config.toml
bias = "all"
init_std_down = 0.00442
steps = 7990
MLP neurons of a small language model. Each row is named by its layer, matrix (up: input weights; down: output weights) and neuron, and shows model dimensions 48-143. Each number is 128 + 32 x the weight over its row's rms, rounded and kept within 0 to 255. Numbers have three digits each.
After each neuron's rows, "fires on" lists the tokens most often at its 100 highest values on Wikipedia text that the model never trained on. A number after a token or word is its count.

L4.up538:127110079139144170158166111075134102126143109147101110112116155142145099099135176139139142148113161179114174105084145164161155131135171112122123104165147106104155183204153094139090149112184116161166158107105156090097152092127057116098179142073183060114135109164073128142067016128115121131
L4.down538:115119149058116136119163150124109130139101173088097140130086111180146100129156112171118149118111105118126128133137149166172072067156106099124114074150070107156090075125131130103093099125121078089125117117127110130156154147121138110187101128169102156131119152139190111132155182137153148102
fires on: "s" 42, "ed" 13, "ers" 10, "es" 9, " 2" 4, " 1" 4

L3.up113:147077127181151204144168093151158099126133125127167065123154107090097079134177163187073183114141141116132100139130171103119133077118151052163151113119134078106140197170110140068200171197140173158146125096116141094116100080118084083130132130115126100124123088140109153127124150152097086151
L3.down113:134122125166099107121151105124101124138106155130110113120181116109025133185142119077130110157139113179105119138085145077172143114170068074100095141133090119124088109188115121113146113103152112193158146095144192120135158146101175110140116111122121136118122144093167072166152107180136131129
fires on: "al" 56, "s" 24, " such" 8, "dependent" 5

L3.up561:136062172119183143149122128138137133118126172162149139114136079111113112118120124091098150075118202151136094126138142109171134134116114068124155100113128123087145100167148158108178101216108124135146108049147112161116077115127109167160158151075134092152154112121155115076140205161136109151
L3.down561:113137112110145122128102098142137153120070086087084178149102195102075091162131119168155105158170152102154190105159087146126128164175122139121129162118126152169149131128120131099133121116142113108114115162096166108062122102129091078083098194151173079131113117075160176214148078106125076144
fires on: "im" 30, " number" 14, "it" 11, "ence" 9, "m" 7, "at" 5

L3.up379:159144148125090132150083143115099098110086173134114128038151076154095069169113200112141041157083136130188123128099153096167104151090154105149110099158133081126133089122154133109173107178117198169186091119098142109145084109114049172163186150157159121137142116092121098054129138139099135097
L3.down379:092129084150108113189155145152146112106177167101135107181162153123109131086141134116104167098111099030146127124198110140116135130117179187148127143106069079115151091161164119106117161185105133082134155115149128096083113130139121125146108109122097162129102142126132183166092148130135146130
fires on: "ve" 14, "ved" 12, "ed" 12, "re" 7, "ru" 6, "ue" 5

L3.up544:150078107119139145193145158128122123128109140186134124112179151129103149178119033112076130136107168155091129128114196138137131125084072104163096132131143128079122128187121162135182131155074139129103163121129118153141152142141177107138176106173130080190122080140164160085136126162100086111
L3.down544:088092163206151139144167157157110094122026092117102110152132158160099132116103115099119153095169122131131157109170112096128105134085155156146105134170173099121118119159123139104124135132128136160123138141131088145169136070101143100147102095114095106181138167077138163135151121162117144156
fires on: "er" 22, "od" 18, " life" 15, "end" 11, " live" 6, " date" 5

L4.up390:092069114166146195146099106136164120118154129120129128141145143129121151141142110165153101125138177134180111170108097150163097079146165178126149094133170139127161176177137128088130111130156151135136134148117165139103187066099106140080153169156080135107134058078070219103134069095136147105
L4.down390:097152086164126156159156111094148105208089111051113111108098126148135158165151191112160138167147086130143121147152185092140124115158134062153153141101128074187137129120132184112085143118148120137162129112198114125090188091169146199103107080143121104095152092091140119197098122157138152080
fires on: "u" 24, "old" 14, "ly" 10, "amp" 9, "hi" 4

L3.up392:082158125168167206134071071090183067087121130119115077136188112130131171094145093182140112078116177102134188185182107136128159131130052135101093117121133144143125222123111132122157055101134148143107113160098182160082100108092085184148150116089151118113096153116100084172060143115147103129
L3.down392:155126134138107101116094073097057117130101140108140155122118164100155169163124203131153131138072133089120108100114139147158125155144120153137088042115156102103189122163179111122169144134147069090151104121109115082117152089179164112116147136185136128122100073116133085159160164139114131138
fires on: "li" 45, "\n" 12, "-" 8, "C" 7

L3.up201:133117106140152107157100084115150088066072142170123144121147144121070101127139117092062164148147159119123109101132074136114204130166136135106160125097157179122142108088137089108149120163152139175132093142144131099044129081096149175114151151132110157126134074132052168125147089123133176122
L3.down201:147141145134134203158129139121148050089122012099139124174138070124152125096119107122134138145171167096176077190158176095057151117145118104147112144072144163117073103176103152147120172163064169131115103120139102143140170105117096104135096130107146089152124156100176122169163166176114141155
fires on: "tri" 13, "," 11, "tra" 10, "op" 10, "li" 9, "u" 8

L3.up327:121157089162161162097066131145122174141128161145176150131110082067110148097133119174038137086109119119146120110156157115174153042073119099128131141118087101134115133160110115160137126131129145151133134161124103173110133151065105165135138132122114183165138061147142149195113107125136121115
L3.down327:124136158153140161164150139147101113109130130118119104136075117130180116149191115122075134195156188134144105108139141099122079152123116128115088134123190130105103134062122149164183184113087092089106104042149097107114063141176112175117121126128121161122085187089152134155193164054121119142
fires on: "tic" 11, "t" 11, "ter" 9, "ade" 8, "k" 8, "mate" 7

L3.up152:082117170124165162147155132152070122116112115100135115094100099140109072082140155120111153141120163127165110156117125145141130063147143161086061109112168181145143127093117179074107106142092179110127115126175109116093144114126181130102103103030150145133075069133111173168139131121138152167
L3.down152:110129121138153092133156133119121127111139120094171157059149095094153129103104085154056135113098134169064040165151185135147090108101117122179111124144087112102058105136168123111098132166138140162133150194117168140122171122141067104152150148122094113079143156188163154140117147104143146140
fires on: "ion" 30, "ver" 8, "tri" 7, "u" 5, "ation" 5

L4.up181:137130114119192140101113028188101121063110164181138140108138097132119152092128157166095153135060151115153177162129110154177185106080127131147083128129083151197151138122117167128088123139140187119192149151065120097088105128124105160130158179113106129154069142105141151146067055112095106095
L4.down181:133087097090140117116134124103098128122132117116127168128062162137126109123134178131125105177119119133120188109197095127134160104148139078111125100147129159137097129154100143112054154120103073100105155161166098092150153128108135127156167103175136131070105141087155163111105118124171111120
fires on: "-" 24, "t" 22, "am" 10, "ar" 9, "et" 7, "ti" 6

L4.up669:137099133165180184157097113180148072155120116164143110093138132066131132103154112114108138120109185103098146146088089207106190150147175079128099125075215123105123087148166143137144135118168137132158117123195108147142133106105102159138151141136143187129139080130108162124114143104066121129
L4.down669:184125128121113152163134108133148160148116126125150123165178154171181141102152133128169125155072151129132087125101155046110146156118150100141134163156107079112151083092101144121117126137138143089141179107092133133151144079082127130135168183147170141115128081095048114141117124116113140168
fires on: "age" 10, "th" 10, "o" 9, "port" 8, "ult" 7, "H" 6

L3.up467:079134106104153204147099160113120136104166098158122169083111099160164142159151066116165100170088111092082107151146143114166098118142099154125110129127084140101102111126102124171116113129129156147138132114109150117190143077121178092126102130153154049117153113120073106119097058185110089089
L3.down467:167072112130142142121145160195125100089116164134083116114114164158079125074126127148197164091127184177199173104188115130098131157117052120147128172181181105141158099112116144091121128118173134095129160080168098134125149168132118040194171115179210118138078088125146104156144158163079127063
fires on: "pp" 20, "ur" 14, " (" 11, "cur" 8, "w" 7, "ed" 6

L3.up212:130085126120132123107069104196171107174197149116138120101147135136135144167151097107126078106092153131126131169152111128173154130123139089156123175094186176136144102145059074103143161110170170105091162126094149159130158098083158207125146122118114101147110128140157115122106038144061057003
L3.down212:149157103126088119149092077158098174128105153098045144155103116186145145165106151136111072159161130174134148095169111119062113163092112142153121074128056124172155198128143191093160121073113130112131138089124093155180083147122125120186081112165168126110176136107097110135128214092161188131
fires on: " Bel" 12, "ur" 10, "l" 9, "mb" 8, "lin" 7, "ch" 7

L4.up428:191151169140133176165095107205138125127120157173095066132115111088098153091143194126174146168099121181102135149133139115125112136119132100045133145091148137083141089194189132142126144142151159147158195058111098110108171110146087150156132187095121114134068142128153097134110109165069101106
L4.down428:127163095141154149153089151151083132122125117120186154110157146107165129076094139139064130074147102076176150117060099113192149071083127142119131105132118129131122142118149085131088110127111147170065118124082135169134128111090165136127156133092156112136197071101092169180181098139136133176
fires on: "r" 12, "t" 11, "m" 8, "o" 8, "ver" 7, "ot" 5

L4.up590:130126143175127131113136093108177076123155144153098099109113145095115123056120209173125151099139101148090103157145168175125127103120110114101103087143124072133148196140149143132131133103109154134130111095190187142103134101143095146134075094083165087179087102135036201050084134123132072148
L4.down590:059123100151122130144101138138130163110101148119135104121144108180116164175086114124166133134074165086129107095095128118188062078170112141136169080109130148161178105139086186146158126148125142100119111098108071073084145140175129144157148183167117136064137159116097064164150121135144189139
fires on: "s" 33, " such" 10, ":" 9, "S" 7, "ial" 7, "es" 5

L4.up41:136120154128099084163108086108129084054124158068129128099146101107115101113116087162097098121140118099200081125087104147116108110150166125163087144132154166074118160190182120126168156142172137164189090143113096137098096144177135109141184181119151136093204139067091093096105133122080160127
L4.down41:146167058140106097080137105121119155113139171097163036068090132127118117173108063083125098158131116124110098093173108142150113163130156156079165125146168122138130149157081131108113138165120178144045150158151156128090087156115167121171066123025126136130120088106121137133140209148171145168
fires on: "tro" 13, "vol" 12, " of" 12, "y" 10, "n" 7

L4.up90:110135127121185126099134164131104084127133102146122139158175058162105068114111118098157083179056100190176088151134169125126152133123116178166096129126103125138086133163117020145153116166104090158189107153157093152091069141101096089155160126170125134119104152108128131084128153162120168134
L4.down90:097156145163100118131156104129146169094111108135082074102150183175132167117172113140088168092162177069116126143175106129154126104183116082065097179122151147123189091120116170111116076077158180108037173087135161122108145120147145169083142100079119089124175140192115164178138078168107142130
fires on: "ed" 18, " Jo" 11, " Su" 6, "ve" 6, " O" 6, " 3" 5

L3.up129:151098157158178200117135125142109144180157130151165069105149151060122138104125144131122116046073177090061071102102162136096160134132151122142126103156111117135110121187107152124109122125083090153134119064115156165170128139113124160128111178109193126084083120162136158124101164150125111104
L3.down129:092111170158114166154174103168103125169178102130137078120114118122100145119166070152143149154124096113091093149136081142055085130131137172165180118188102094181185133154136142141113098126111129162123100182095137149115121112116101097151082124118159141082170125132117158158150119030151142147
fires on: " sp" 28, "W" 10, "f" 10, " long" 8, " sub" 7, " war" 6

L4.up119:079150129145097116154101132109091148092187158117111114099097140123132148114100115077170116117050205054175157125145126119112139136074172105141113136146168136096128145166147141106166120117112124184133128078163192137125147084106060162198104126135084108120168067102066135094124107122085091159
L4.down119:069164154106122127132088075106203196128108126098187147143071121059097123143105153151142133125102192150120137114125163184161090169094164141119136110122124097153099141162190124097146107114103089130164136201183129169099125090139143151157099105170186139110149108147156118150184150124139165083
fires on: "en" 23, "im" 15, "ach" 11, "h" 8, "te" 5, "mp" 5

L3.up373:144184201133139142123145097157126112112129224132119126115120071115135120121142095105158137123134147175127091134117214176120206137135123146138113160120090091123090120076129083102155106140073125164110106106108109075119090101079162071156188165110141141196128073122092153138151137199145094126
L3.down373:110086133171132124104146158153091186148153140169172098132163104093100089129151080120164111111181102168115185172195145185172139137255132139165106120102117137139099116138098119106110109101137164162142143097144116114074158134149132140136117144111110087139158091105117095165121154127146145092
fires on: "." 36, "," 17, " |" 11, "-" 6, " and" 4

L3.up699:115136165174122157156132119135131035089172098150174117146148135133147078125121132136118048140111127079128174148146108178118117114112103136035056113112151170137079090165183132087159117114149144148101136119125100138068157131139057137154167230066143128126121123129087087091139116192128114132
L3.down699:101128075103090155121139153131109167100081131135088107088130112145049139111165165098133127136146151157120109181111093158142149188095155152138121077113104091175210143091144171174075122149125148101180050171146129160102103179129152068094134114109149155103140123132100159150146165099106127125
fires on: "an" 18, "ne" 14, "e" 13, "o" 12, "se" 10, "h" 8

L3.up197:130068127152167070148109129165169086157090103145192109114165105118118130150136105131043144131084111027094097108204164171118111081128103093094104134143135129123078115100111053141203112130166150161128181088078155078146119097100157125136106094142197170110132110138143117125153144221139131111
L3.down197:164136117155158185160131104112142124149096139174076180131135153134132121187157145122129132147153129085110130127167125154163150146142088118096104126175156164108114116129137089125165098142125103188119086099205177082141067107133145136122111106137119121124113144183195127169106075075122094111
fires on: "ship" 17, "al" 15, "tic" 10, "ic" 10, "ction" 6

L4.up7:136110125153141174136124094149123158184161088105154115090134064068143191073106166212121142116085114135114157094178178172103129064075152163135125059166168087089125130125113150136166131116127151170149136104135177080071141118083159106155143088109133117093109108187090125111091118115112155114
L4.down7:123075188127105136133098104158116125137168158058165171106119168130134164139161154123104174152093111083192065097152111110180128088066165178088090150121140126166147140115103156162112141201043080069143143089166189159149083115111139095100096094148121121126127118150097134147161171098100134093
fires on: "n" 25, "d" 19, "and" 11, "ol" 10, "g" 4, " f" 4

L4.up568:065148152120079129116157093122118123124132157177143151120146123153156168072142085144115136114131097130130106192116082143122079116143090153143098058104167137115137135176117103122101153189127179146139041071136145124099182127047141127140109107126138088127156133107157155119111042137108123140
L4.down568:115082128167163057141120100161106111184121133078114126160087140117126154152165153087121159112163175124132104144119182095211137237181142123137134097188143102143092142164100129117117120065117110138133140135121158119083101036127165187097063087149121164046069109159109120119154117142114117126
fires on: "u" 34, "ch" 15, "ing" 7, "le" 7, "d" 7

L4.up517:148092128129152114164157137125143095096104116135112121062098138168132153099137177137153147068061064119121117122142086121140166161113099125161120102149102114125115161136129110158139081170157096141182141063153172152118131091082123167130099126162169083177114112157146166123146095170096128104
L4.down517:134144000112116143125126142104081170099181080077136176155093130073107124176153139183125139129120144151141113110132099158157129144117114164129122140090134150126111092178120146122221170112095105111113145139133117146103148131130114175147170119073083144091089149047119142057143151141157125151
fires on: "ed" 26, "P" 10, "D" 9, "ing" 6

L4.up96:151129143147123108086106113132081068151151125100149101148059137123163162104158107101183144126102102146107142153142192150151124167099149109111105136117137134135087161126130095172163127172138173181096138077122137150196152130124142105096163132109110068120133092098080166168050143120180153100
L4.down96:131128154116118161104126131096198126114126136180109130092182137107098091142117161089066096155136166154152100122160124122165127145081133120103101131189144125130091106146108158081090166161141104108121141214074126089105123108124148123162098130096143181098102155118200142143203089116102132168
fires on: "y" 20, " A" 11, "c" 8, " N" 6, " record" 5, "m" 5

L4.up438:158085124055159138131091170166192133149170080157111095090130141136137111147092135172056096142053120105149214134173106185206169093110155105155116135144177103115097103151115110100114114116154096103127096092110089108153125098105111112147108117096109158159225128107132119175149159110097099040
L4.down438:160116198132089092144169124101120148173142146093131167059097128098101177121092125122096125124175196140139097149136118108061109158136072165130117108169114117093135127117094132096121124153083151086118134089142075107147143096105148126076135116106113125131093138069161094180117112174153096105
fires on: "g" 30, "ur" 6, " mi" 6, "mb" 5, "chi" 5

L4.up312:144140125131114201128143082183156127173104178152152132103150152092112115088130113170078081119087160139148147135135117125114121132119143136115109127083185177133143154152169138171176047141184034150157119132125182124089160073128116144137181172134116075106163056076072160144137085100125134155
L4.down312:102152170129155133092136117091075100128175164118062194147132151101073099102154151095128115099136144105141162142127146136181164127099161151125132197131108088081125155133136190165086094147102183098119156145106131149138105144173155147126125043137109148145101095136127153110165087128177142055
fires on: "e" 38, "\"" 9, " following" 8, " for" 7, "ri" 5, " of" 4

L3.up42:142152106126135143145148110114157131104175161118146120101138083163110149134144159123075056091152166098168172203103129151123108093168098100123080087096114092140128115113133053077117153141097110168159117079068165082102096115093113127141198135094143150144158082090152154131125094203112102116
L3.down42:130159104122132153132179130136157130127133170119140131117130162121119143119109127158123114104172121122156133144125129145113160114255130125105113106103154127126144124078118127142120143104104121096148118097107104080132084117141116164102154100159126105133135122126092166099140140130137143131
fires on: " the" 45, "," 16, " |" 12, "." 6

L4.up639:070113142141117127115108052181084106120101167129153124109171098109155089126138151182184126111115117153142139155102130176163112067086122117133087138129139116070113098140141101113160147146133172157188098112124102103153084161125140159145118153061132129111155096172108135088071113118070126045
L4.down639:137193145145105124131094141108141143120135177130131162146084142168150108137097165177148117133089072128142114136103097116099108019056127135145092123120134126179123124163147133159079113124139150139115152172122149108066159107098217071157127100125115096093102118145109135146181149156170131152
fires on: "ard" 17, "ur" 16, "d" 11, "and" 10, "ough" 6, "q" 6

L3.up634:140117147112124165125058162135182113181147140112113126075112095133113092024100184177160173134058131113142149151197073154106116141127158101104159095085132112140122109110141103094105144140160172092204136106090167131132130145091099123177144135102127114162200091061098108170156130139092097135
L3.down634:109114143123155142116166085162100124140188136138130188110147094126131135130116130113055129162154110178133123176103120140125140143026159163127125134161138154111072130067109118141120107110123133159164113079079137182127117153109174133068066111076094107152134157180131174114100141149115121138
fires on: "ce" 37, "re" 24, "au" 10, "and" 7, "na" 6, "ain" 4

L3.up530:100126153161103126135122090108128114090159180165127067154161134156091056113117078163112098112093139108124170183146093156115179123150138136096105075123146152152158094155101143174142110107113167135106107152144116079153142143098115139101182174133097158092099105140088147155091076170117106129
L3.down530:140144127113136101101033130163136202164018140090112112110124157132098183115126154074115089192145114137146163103119159080111095133094065151162161145161128139084123146156108056157118135155148107084113156127087109165067135151163132126162076091132115174130167109126177092109104142122158154115
fires on: "ri" 22, "mo" 15, "lo" 12, "ro" 9, "fer" 7, "re" 6

L4.up138:097146144125139125138116115087186085122142125130215110104188149102131134116175169127163132142112158147077175089112120146119157090078155057113107111155113138166181129069166172065122104131135132081199055115181114093107101147080125138174127104111122120080078059148138190115121077167098164130
L4.down138:161124096100093126099121130141139140188139118139139163144111096144091153101171066185085190109112148121166162150103108110163065116064137143102125094139079139162110121132120147113090170158101076114074125178122149200091092139116100112092105120168129167096157148108111087110137132109140130093
fires on: "e" 18, "on" 10, "ev" 8, "ri" 7, "ke" 6, "k" 6

L3.up549:168099168104149093133143149097115170140131135110116156071163152147151160117158158124125134150122143146135167139116204148151158167135104135069153126160164074098121041205126133132169116168118161132173168080101123130120148115151113189145087110125146045111176131116136116111170148115020154130
L3.down549:134147075160144147101117166188108106164130118094126097158080101135141120134149142162106096197090123119114140106204093178124173160111118135145120124090119122153188192085142101089109101168175105188077133132138154108142117080118148086098174134146074135137101170133128144094128095099215095143
fires on: "s" 56, "th" 9, " and" 8

L3.up70:131143102137151132111125125174112104147168156116151053126127107084146105085143130145133109094131117156108104137077138103126155104146162109117148127110098116121117172180088107133158104142169124172132162172126140154083144167130120168106101134116107104139099109128124119157097070073103115080
L3.down70:131145110122113132147137178111178114107130179115107124141140133166153148094128114108116087059081109140140118196144135150062181072141122145117164146181119100106091119150150118133164099121110099136170142101128074118069090132175102172175097100159100119125101116191117086138077153109134166090
fires on: "," 35, " most" 22, " end" 4, " both" 4, " because" 4

L3.up722:141126094150110180136158055100195115084130194157138145133138075150087147121091155105153086149132122135142083169112123133148089069175131146098065116121079134160131097136104089112155139116103129116156068076085129126140151120087156098100133168051137081144158099161110151147129106207109121100
L3.down722:133184139150145140170202106116161093109112138128127133134123114170137147073103157138131127108131120128149110153101113124171130092255096145132077145090111115124103113099129119151126126125113109133126128112086139098095133096110137094136155169116150166139134128153113110128167185144135110112
fires on: "\n" 56, " |" 11, "," 11, " in" 8, "==" 4

L4.up43:148094139126125094118094125101136135170154120130143175104144115141077099175151208129111132161141162056117139182128100120160156104126148035154121117091158122089136151179133155087160143145152105156181138125153070067069147126112071128105173170068128122186125057139146113229147131161064138116
L4.down43:127133099128130078128044134164061147165046133145155128137095149159145127106167146153127118125253180137093104150115135132160089140090131138126124102158109131125140182092153205101165074120134145112086112142137119100119094099088167176116098134164174150167119145100135118141101153076123191167
fires on: " and" 13, "–20" 13, "ial" 11, "li" 11, "ti" 10, "y" 8

L3.up517:123134144142117117212108176137171080076119205145145100094129122095076077151104114121170090137112144123151121144153126139138135120128145109088128130135116125149143135132139109151159099125114115146109076136112072109108117096139153158104154116124188179177119163174107105101130128163091122132
L3.down517:166119103158108131082156145170112171189094109112134193129115131208140128122152150096097074145116125171077136127163116076099125109127050157118143109120147169120095111170105136102082162149128132165088182144129125217092078142198110093134104117100131140130191143088093067148156075161146181114
fires on: "ro" 30, "-" 14, "ri" 9, "os" 7, "ni" 5, "ense" 5

L3.up681:117109098170150169125127136105101114125199128073094111068125118143150068116110115130147102106128127081085150141095134135215082155114143135119112072150134136077093162129102147121143077137128156107119122118101152112158136114142087097066080139118171142081127099117113157155161166112106066070
L3.down681:172135155095136130110117144121076168175085072112111157160141090049180124039144132121138114155161155165166135116123196159156202180099079144140115106120126097121126139131201092109061125161131061171206107086081100145104181160149164116163141129093128133121155181122124096051117126103087129086
fires on: " Win" 15, " Mi" 11, "ta" 8, ")" 8, "ite" 7, "lo" 7

L4.up315:119043098097174165055061132129140122131140111137143104150118130097145150142117094185086133140097117104067146116175144171154136099128151144154131164116122102156081136131118154110230121118124127132182141114135112134132114095122089103143161117171117175147130105145142156132095191172083129103
L4.down315:151132113088086115110177093121134149143083168124122148148147116120142074153105151128212188183118130153129166166144169126119095140160105154117093177174158131093158144106083113136125175114160066109159099071140103181138145089147141144125074085137108098119168108152073146129119129129207141163
fires on: "act" 12, "la" 12, "N" 10, "ain" 8, "par" 8, "mar" 7

L4.up108:161146166122141138149141128119115063114131088098112130112145147116138075072158098115158111088127153057097052137174182167128148137160095124079096125159129120079145192169135148195130133153085106109118088102117152132086145166088120122124088115119173099120128097122156106121117137142125099155
L4.down108:088130075139139131134114121049128114168070126102146103128097135142129173134136130130167146079132180148101185105153131179125105121116135169041159139103149124153067143064156162099183139162122103127144122124160081133086167175117204155151141156095110127205125102114083103101156128174165187128
fires on: " V" 54, "ed" 8, "ing" 6, "rate" 4

L4.up118:102101190123148162155106091123169051096157105120101079120110169099145143098123057118129156088096089120117140105116139150091187058122122174084072152153097142104161100159128126095162121168146161130073051129158164124069138111095181131136187128111161126126138127088096164115084094105112110143
L4.down118:118138143106150169109098128119148138152114164127119098095128112144144102158120091126127153127076104194143151178154096148111072122109110118140195102138164149081109123115142106133143198152173141139182161127092133180091130143140088118142111050164115142086179094095136142140114184125155168146
fires on: "u" 14, "le" 12, "amp" 10, "n" 9, "vol" 9, "man" 7

L3.up652:086164147110144162119102136117148131086125139091123120069145102148110136089093084106179132141111104040086125135108147114148114126101074124131139134123119135092125111136145094171114097114081108138154066106165154128151151130113128128166140105146155158156090128159110145090138165103091081089
L3.down652:131078116119136066139078106113114101128120114111130100135128120171116169161159075183067084131113048100141142099059090149127142101013167154117138128148137131157153154139206156117106073152175157110155115090127176145139129123156109136199063249088142085115115123110127133124131123123115110183
fires on: " as" 15, " on" 11, " place" 8, " –" 8, " play" 7, "born" 6

L3.up590:157117173113165063119128138159090070100132104149181161145167076101087193114187110139102119092077147103131102127157141115104121102100090096147112171126136120085110072156130156149177139179090125087172120129121128041054095150124128138135155098163188108121086133101144133166147171128096153142
L3.down590:095076125154104133154199106083114188114134145119121137075094179152141082107086041120176121138159132101144157099154106104149131142162170144106114057152154113162170069091107136105174084169177114124108153103190128127113168108157094162118122101164129092130139168159118121090158101180123114108
fires on: "ic" 31, "ve" 16, "ad" 11, "ist" 9, "tic" 5

L4.up717:130139134097129160104131180105151044129155088175120120115175096101066086087168063137138066100104128118105109156108135143108153185110114118112101115148159132100109124182085167170169075109179148161149124171125167096101147097124125167175166125122119046221096144118135161098061107117122135126
L4.down717:188115094088125188101103120102102133157115084103106136063104157134168167109135149108130137108122107126178152117107199179149086094185161164122135109177055144097124103149131118129141132101142077106110106085139128108116084129129081123096141134073145106092115193193150137146116147168190137165
fires on: "ed" 26, "d" 18, " K" 9, "-" 9, "ep" 6, " 1" 6

L3.up458:121198106128162114096126127197148121101100130131120106053139053114108132128192128151131137126142118168113155142152133138190177096129184141121157076099131135132117134133159083117125172169168120196127130091094128118124069078073175165149113207142130144110086078144135128188095153121097120122
L3.down458:080081122055121139109173169123102206123126172134154133139095116137104130064104125201094136140096138166174159115099178139141113152061108162065149102131206104118107063150123157120126150115135117217107112169126092098189099191141165129086145178086169153109089160074101152093170131047138148122
fires on: "ter" 16, "c" 12, "t" 10, "r" 8, "b" 8, "ph" 7

L3.up166:172124161070112092116076100141106125100105140183139107137113141123112118131183089136104160152120195115092129144171137135192132165115084161095129100135139144168137101134104163118139087145165103146058195122076117124141142046135118178103120113151122102179059093149167191112161182160130135076
L3.down166:085155197074155114100107100057126176119139171133060103067157147152123112088142094157076188126151126090155121147146111180102173069104121148132072145182156136082121210134155190126083162126156152150109104171136105149060129150146161124087092102106133155171133134155128094134148109192108073145
fires on: " se" 14, "li" 11, "i" 11, "bo" 10, "if" 7, "we" 5

L4.up340:118116177087144111184080072105124170151115154113136088119113093175140096019162131156138137166107148114135106150176162127119093150139121155099097144123171082114121126174098141155150159158100045097116139089055109157128134098070113092160115151096060130126109115071097145156156159113129129149
L4.down340:094195163155140112120068189114136113103208118112140150121136145093065137109100093084126091140107117092115128079084130101168126165098125092172143146151168173116174150114127053078083131132106134182121090139109128124111124134103124138131151142157125169125143134130148085126058122126138160145
fires on: "and" 20, "ce" 10, "ul" 10, "it" 9, "z" 8, "id" 7

L4.up758:104100146146131130111106169124126126113096101205122149095134133112104138131103136109158130155074138158093181143114174183170104154111160154162122126158092147126131121135139136102141146145155159127111118137077120185128074115141111161088112110070173113155150096092144150078129134160062122103
L4.down758:085132110151055153150075096086153112159170173085115173109177069161151128164156110112106136152154126109155104155102111062095077086129093110116126141131171144099191161158161124112140100109107097127171097149177102157177151104158137137130106143119181093112127125096151196152152140171161088172
fires on: "-" 18, "mar" 10, "act" 10, "ar" 10, "ick" 8, "ab" 7

L4.up330:137082116188163153126135080107098162093107124137114153121080094089037114122175095185148146095134137114178148169085155096133167157134109106178086128145151125161108067134192070108163151126164098181199115117105136095131157116152066122147127152100139154169126086131093136134145144174103165089
L4.down330:130148117123209107085080129148188135138072186067071076102147097137143114131126124172116127139101192102151141112142138184073157131092151191126124123188146129147126105119141209196097113168093129086174166142132072121129110156066132151190127126152095083086129157143044134100109153110152098115
fires on: "t" 45, "at" 11, "li" 8, "et" 6, "go" 4, "ve" 4

L3.up40:109133159154078137139112101153141175064091143108103094102192050134069138170113143135128080132090177039152077118117158119137122097151095136142111131143179128048133149196167126159158068093080096110126135100127170114119160109137156111137120108135151129141094130142073127075113127142134144107
L3.down40:135146118097122075132131126143164159127183141126123099183104153126093156104155093134100118126141143152058206209186111149147127103108191076065188119156146138126190081106192087116093140126128142168126085118079124109125117110168124107117104139083080134117115114151136131093158152159168098137
fires on: "se" 22, "li" 17, "t" 11, "ion" 10, "ute" 7, "ri" 6

L4.up281:168122185194091127193135128151181135109084125129096128073181027131089141140122134117130079124099181135099102155137120162130101134144134074132115065134106146119037142142154198121203104122085108121100077159131134116133140049116104112163134149107103066125121123092137141070104113191121148092
L4.down281:107114105098122149141112095049089151172115161078182098178114103187144129157179101064175187122154134125140170215156157160124099105195111137077123135093115106132178178085144138150175126160143153169142131087074109176134072170136124103099125152097116135151215077116090150172080157091149104116
fires on: "," 32, "-" 13, "/" 10, "o" 7

L4.up424:104158166136142094109152142087074102103152178132127142097143113155135120020129124151157047086090114066151112101146142163144090129107136119145113074165099142142039031119118134141107103138149131121120119154088135185156094043157141104112124139153141115116136128122134124135133161124119101067
L4.down424:098139121104110148170159106115100126112124129118094150142097086111046163118140179124078154162171119195074151167140197142161163172090080165126144155139154158114138063163143148044064086089160115081141116143104164133100147102082123152162172126118157146112144047110130170077114154092104150125
fires on: " T" 31, "ent" 16, "go" 10, "lo" 9, "and" 7, "ite" 7

L3.up104:173076143109111125150175136075165148175128111105160128105152127092119113171166122128146163138119112090123162120108136086156090123138128097164119088113147137099139114104110123152157145122145057110122154062154156097092144131173090169139155104116150091105101105115110099056137149177035128144
L3.down104:099137120161222152125125200143143115110099154120102152138110112151080081132162069178140147157110178092158172134123111174089105090117184135117166139128150176110177122170125191128073127101114213141096058222141070156085076064116145106145123183142171095111166150111101090134098101124148122150
fires on: "s" 29, " near" 15, "er" 6, "w" 6, " final" 5

L4.up578:140154160154119163100078188138111123161079094185114134137151102157124134157119125176094113066141160119143206102167115133125094135109101120151068137155117114146095073134160139085119133128147125090106208104145125071143122095123116137113127098138157117128186099100139111183109143187106164103
L4.down578:111112128116163079147144118044151081134127121130163115131137168143112124117108124103116129090162107133120140121159061112180140137140129168119133074180137085101084159139149156174105214125177105123138152131158125094124153109157141158086182097128150125119136132123142145147164114081121112099
fires on: "e" 12, "est" 10, "we" 8, "?" 7, "i" 7, "th" 6

L3.up64:101098133144136151153096123144090136157129153115190121127137071128098111099157102145169084099138097083152205140117122103112134128091124148195132133124145137129147090083120114113112128130182119126136159106075133163100168157128024164201139156119135106137097124151145122091129126113153074098
L3.down64:158122072074098107139118183092175154108133140107104118209124141118104117170155091154104085115147160142115164168105124089123135106102124145165112152145141146160067059095138139255132140090120139117125097167091155104162210155148152108201131143127080087114202145151112138095129105172119120147
fires on: "ly" 23, "le" 16, " is" 10, "w" 10, "ch" 8